Weights of a small GPT-style language model, trained from scratch on English Wikipedia: vocabulary 11292, capped logits.
MLP neurons of a small language model. Each row is named by its layer, matrix (down: output weights) and neuron, and shows model dimensions 384-575. Each number is 500 + 50 x the weight over its row's rms, rounded and kept within 0 to 999. Numbers have three digits each.
A block is one neuron, or neurons of one layer that tend to fire together. Before each block is what it responds to, as a language model described it from the Wikipedia text at the highest values.

The leading "2" of 2000s–2020s years, split off as its own token, in dated lists, tables, career timelines and dates, e.g. 2013, 2008, 2024.
L12.down92:520536496500547434441506498535525546537519476495514490478461508465450421449457482494440510416520459530581477555568445567582409511486554502431483546515564547481550533559461487430468526518501518496483512608487536466543560501579502551523464552461475517583492509543445502493503482479493470530468461424544488542483361496614489468506534466562504461488493451539434561486462556531605473509516466504579511460476606421495491495544483538424600496559481498574433452445506481507487524523551438530541421454537463491421469547502441375452495446541435502412496546500625498504538479527421449449
L12.down170:536465509483546418512543454445456474542503491532538553472570556480445504547452457460501483492497438514527482528586518475457557463569555496491555561513536517456396575554548448495453550491507534529499551500492531486521390460519455480569480587490544531536450544625419557534537461506423497476555560576484473462547534457492474496522465408492475516496504554531477515520583524488608509493587475449514574410518438548555525442500551512567528452505507573544433480531522462462422520527382506516502521484412519490505513494395564513440401489438445534554530546502475491549485519466468515574
L12.down611:446527447556458501473475473530412518488552497510467518392471506509488337448441512540544511487582539463503503497539493436528539579568639503544536419515521457557582491462531559514532457455588431477476488487490439479562478500552365498557519557475481474483503549481565544466351466564537620517561548469520449508418386477550547522391522512534551462435512459565558479480472488463477473403424427558493455433522542487425529518456462481583487515526488474478510538603550477537555539511448516456481517510524449425458515536498587497523533470540456600497513585502549499466490460439542468509
L12.down1016:496488539498432529522461469496434469455516578528543539569436509574542427448515532430542525478563553498382440481510443493661533527459633569515429462571510459518417496499553491499624519451534530464517539486466573477503459503453542569423581476495504487458500559497531591525530534516613567515458395458485475517487426490479567509540525451539490546537495443526566573568550607494527535509458460491531425473504497466528451495536491520464545467501503498511532450453522539444416517533461522475454537446551464466504522656461501495470470501586527491548513480489570542451450464474482578489
L12.down1443:463443548505497529471546452487578528579452470484560478535410518396514381511408551496436542556517508398538475528578534455525532519541545526429563490600534457562425519556548482501496484470638529549450540546479545538415473501492430506497535451449490489506472534509594422526515560503418509559534463449466342474547464478579507494468500510470491465526511533522571465453547498465442511463413489524414491488468483570479452437474432515563485497435479511472419521487463450535502368467443484610498417541504513389534516531510523482515464422531455551481447423585531536557397534454475481441
L12.down1499:538375514403525478593531531494475483528526529584493482465557466520489452431609549461484475471489540506509476513526495426444483550566525515527544531479442482588554536450538494473512487573447570483408552521478514437529488466533501541444567519523459525480555492479531537406520412613454448497455502492645591527542491548564504451505487576544550528533400535448520470606548465518382498434517474457501469459556556487564576549429563454557537466526494611541458439442515510534412557505500582476536469460435543407493477527474583488545436507403473476539563466393546472518479544474530447538
L12.down1808:517467560584468534472457486558434504586479551582582518443548547459551490453500442511426382451468458422468497525595448540516484492578503477484539475446541528457590527588484558487491491413511450517497484480459407531510519421499515441507556464624558510504562536486563516543501513515496522496529432468558535552366515512418503435374471488500524464485501481435477441468457421522478474517504471429437543486550474507387524456584504638646565432514511554437486415480520560523413473537472539586525442499502570454480568450535510469495402569522492442487410549487508545507530513524494473482
L12.down1993:472559499511554508402505504461469493467502514555546514489509533570503553578516469470482562602517533496544531448507476487545433487463491605474558441530531372571475518467500490491420504468586595399412475519528513509447493523575474557442547411553571567517481627477377501558535537506506613445453477488529561505485485645517581481648435569522483504449509482476545456489455529486595439541446457567434372595461442463490510428504494521487544421578480511481455466576495463451457324498630465394553456470505516429582596461482495524489533465546524528492490479440513506455506463428357511451

The token "at", mostly the preposition before places, times, institutions ("located at", "educated at"), also inside words like atom, systematics, Atchison; sometimes "as", "on".
L3.down374:483421539467486533502512449450509481559569529516437476471465496555499532498411489433465463454556562469503573552460504502427461480441446398573492433460495495475491489512509576550551531502454486560432553438515560558557527444574513432465469484495523380594511489525538494499510532611543515463493437576560502387515498464408469551476575426388482484583523484523431531548468524453517513372496427570490523527573512485467560514532573448444449379488517571414543556465475499494514483519424361546450438509570523523468481455535459452467518574608492490489467569493454533447374455541548515475
L3.down2085:518444500538482524476469501440433433428501570584476494446549487386577492542568430553438567519552540438425563574465524416558514431531549481561510499567585434488516446503493504450486591488460465464516428521504368554427509464586556510444513573484589442625442427504417514502547532530497518513546489552495537569470536531514507503537473454447381520649460579500539511550417510481467390565449500485503538449482587539434485459578489543555525513505608502468518545491539526491456435503503494449416502455534540477457500404589529521438474529485422586538456520532496594493425486571540579513

Commas closing a sentence-opening phrase, mostly dates like "In 2015," or "On December 18,", also "However,"; occasionally clause-introducing "that" or "which".
L6.down1514:461497521413490497408448519466460402637538493564468564542454535436454423542481624537550473488404497499521475537492468493434522523526407513562472444467554482439460454494442413424459429414487473460481522515517523445511516545627504563486597588569501503514576507430526569474404491485553556519545383542590502466433467527392399538455509516429555464526487506570427534381564543382459468546520524516487544470531527535472494485492493498497447460530463473553448587467449564479545463522572501514488483564500509571422491489518580462502529513459487487559464547515435460585562643428493481444
L6.down1586:507539471491524477475504532519548514542489490478401567454449412368553438557529383528481516607502430489463516494516568525556478504458505453494460541391438536519491521432443498503540541474531365479516477437532528430408498581466469552549408451536534486424542452480606501470526510417496453474509456518521520562485600516467527520523545566547548462549544576570497462501437534550594362473461508480509487549477624461494455561503439520385644532413484522509596474492540499423398557465472615501497480503556568486558439460483473470514449416558492508563454437480472514450533434450477556480
L6.down1639:525542515509503607520567506449459415560387480510471447539486524476537546547475543533469453498501501493565417554465450534440529558546554487445452557644522464519577576538425456474433516526553552558432435538437600469511397526605528546491627615500571514555463525530542502443483492544447494443512433503561459382472495498549508432542490401518489533470311461471465523489473513508503540541594492444566444543498482416551447505465389491493474549517544485488505502457626543416552460448600507456450581494523514511504492481478502536538481442372531414529458428497519608534548466481520450469
L6.down1954:553475450463471561515653552509532438519490377408636482471511515459443371514567498510494427485507512477443461494497523526470541637571478576461480543502539481485473562538426514533436538488491496433491554416513507579464502555508516509501494502436435526530483555485460529511417490508630540558478483456580394517493542441511487502495353445479428521451542551545480517534489424545463507452518503583592497512497507519472424535522464515460536454507508512475462563499559546528561600518520452523458470510521586408531519478515487481434402531402474496540442470555517432537489473593414576530

Last token of a prepositional or time phrase just before a proper noun or comma, such as the final year digit in "In July 2019," or at/by before an institution or company.
L12.down391:530530473488567547472395543531511507555532469523462484515445529437557503472513535397502483506506480489494508417478505507384418396544506460456453555538462397522408408483390563505476478438516508465464473458506498633518472505596486591506541448435455492497550476441486506532447516489462476503547572541527466506553585488476599482464573473550566483476501395519513529591399452541581571398499499533425436471545556534481499498506488510459570611520542584553442515527403625418485456462507451535469557528636485521482479503482495517486410499418530455462442535460526421538498561503522542435
L12.down658:540463590514512501602539520443567488579507492540616509443504539492461472449540499451477506503543592522524541613517554420402517485541533555603501494525402493459440507436501465493523455605493565416506504452501460495548525506568477505520477510453410566427519449492473491417440488513576539594514535508474438533511469567556461506417505571527463489570557546489454537502532431559502563559544505529590438523517395500494606458541507454496410489504461474481503446559556475485527531529513540477430421493440485485474472433544532469602476514570410441539506496446475528463412481548476627571
L12.down910:430413610437556501574486455480528451547515480567458491691517416534556521497409489571514502463471454504487556515509525572522473504494492458391514519517476568422552481569464525483564457516561488407452490365483561501548562541422442600442480490525491524462506553567653475554567549563549410530471536567463551479515499405495554412511500468519458467492458542529581447458535566427490571441472491510454428563531482510472510525459537541545476409581579545455482515503507434403428485521514488494516478471502450511528445506528559548542545528551504551560463419492511503574463506487430492581
L12.down1336:480539546485517407423493466540457485473505465491480526545455506479537517559528403521548476501506533555476465445529515491542422559431478512511441476451625441444433543455490483537601529427438466472462473441437525457523409536498404467491555413524470444491503493401521521540527610507439476468553507548578574513536527469460518581516420549454478463507501537562545527504460415476460505491574478566424456520458516539546532486535588554530489513448456472543522458418524525580475515351555535469560532493534508515476455477547424467510541502493417607507482382562497514487496555396509420542
L12.down1653:414475568509603467520481441467501495464518423450502486402417519476631453530600496577543529547437477445499592515503579514455415457542559443524488544462452531505488474507416504545490436472449564446462516478482512466460537553466533543465504483475493462509497449433517509537547518617426501510510454451510667466553507506556415480556519522503515441564432473448519443465457494528467484458661518506520504473568541544527455553604524434460527485514503466557465468487464506517483490525503481497472484436586442509532567549517390602468443472460591579441531548448532544478475525497454494461
L12.down2127:554593449369507547508466500518597495485399455502532472447526533466556514538539592473513426452452460363457573441451623529531459453434470495505598528481510500523429383502655534494511515488533544508465493528492499477493476505547447541512586405520413447505562464551516465467508570517510426480494545553577493548494505471511507498421510439484505474464431569486433564474508551514529516532473480434441479449437480479544657621582496599489513609517478481424399612518433524546489548494467508521528519498552522527471552451418438521542443506524534522516479577524629537437519515528435542552
L12.down2132:417536483486508467514532542522425624484475413432521589562490408570548601522501530522510509510433507538456520519460599490523486458571442424553555498553537455627585384543424455489492395512497536503437512475498481528502461478443630465437478516477530480471514472442579517477512546504457531457546569521480539483561462552431492487496488424552448507566489542459509507501498532537484506508476424391470557478521458511502528468561474471507593472509641505521478433458552511544487535559420499456442473484511534509446494505501442545508486478545418455478495546486447568475520560514450450382
L12.down2256:425532436514510465512489449541458479470506442474550434520538605628549451473489471482481569479441479461503433543511550536470515471415511443526486388521444434518493507601529504506460421436454427473443464467507530462462498452522441455487515564443584458463470571433548531478455478468585439567518502480502599471400485508581548542505499469458434454517540458547495546526486482527444399523527457472502483507445524515504543413528519453539479538570562446520534533538444539460444524523595460468486429470486510584559483543500457439489556478479493457543498494566408612513495463417504408485

The digit token "2" in any numeric position: year starts (2021, 2005), track numbers "2.", times like 3:12, dates and scores.
L3.down560:496501425440470544542497569537516499483546491511470519490486486583516503511509418521500447461440545414449494581504461547488521555490451432500518436567504573514502500555509574550490542530565581418543531545522585492474436394577466533489404541527584550531483556570507498558469484549509380521504541427561520518526452514540521478475469557467480547499455508547492529477455480504450431520441480517551495509525523514496552462496541445506553474602425424394430622533377489412554493471549491462486548533430546496491482441516676475510449557579486422474531455423454529500487473527521421486
L3.down581:525422493545515472528447533425549537453618591474425390485585474488439521566413635524480400469557394489554516492423559525580490499488534504484532439449474635454539422589473587484428514546516483439477525465466501513414543578485579445471536574350502546557485489600512503386546481583418493568564525596543444501535437447463455463490545463546599510476416603545452514509384428430559559519468472559559536445497511444596603434500440520462526550447452538585466500524471497374547556523515503524530361495425528469489510501368459507475571473520457506491488570501484577511593538525421548565

The first digit "2" of multi-digit numbers, mostly years like 2016 or 2007 after a space or parenthesis, also in tables and scores.
L6.down251:499486481568422466502448473569541402558524520448507504454639517491475540527462401508450409584541466537458491500425487398452542560481530533448449589601446539519491403450484512448515564521504467554530564523481455525548561514520575499477422488560517495549488439536464485607500481512524562540539485435480483556535518458521463582483518529432510511557491538494458458558512484485508500508503537538520445436544456515536590433518425467523511516450348588538582516517496413550516436427572426520532436511439428405455433547490513473548541507535454523511435448480495564451543511571522349608
L6.down274:420597502521490511505482526518507460518551560524412378596497548451487458550435537485468447409552535486618527587402374569498509486494492518536479424555516463593514489553523523493540638476560595503527494453547478494447518464531556496602461504452578555512543464469484489502502531497561370535490513502411393494554450489533518394523464463505556442621541490475555518511472450509466580631537497444482548480575442459398426528490438468490511426569513522520473557552414498544483467391540463458497465418471512427458518486452611521479530539526385420486645555489496561525477551519442423559
L6.down1128:521544532471461476503384400551451517564514530440599476471496552535484360498365489548432454486571476514476538518393471477467404490569591613498440484598541494491518540491451494607489488578501520506465431511461587489437408488546517465429487509551511550399546458529497511504469552543616514525446442511494469546519519490521555446545530472534463513511383453586481521521482543543527436523585577561509514471554461514480537522459473490531432557534434500534522479482476491489582503420515490516459483486533499426453537606497595536483577566484482512495518467511485447573544494438483513494
L6.down2072:411563521606484451493525627526553565338584582440401481461511546546509491497513495450555401500544508507511524602372468564522466479480588453545578438410519465482424485541425556464485426618504482458478438456460508444435519439550561480498597587459623547498504454559510578452453521525527566484571593506493483553454431414583549532578563649558601455501430556546509506449434508601520534562480506557495470469558493515547498493418537436521514462461554523497501512470491479513595538521452451562530452486549525504455502497466503434465558502531498443552504496488524489440579599516511513551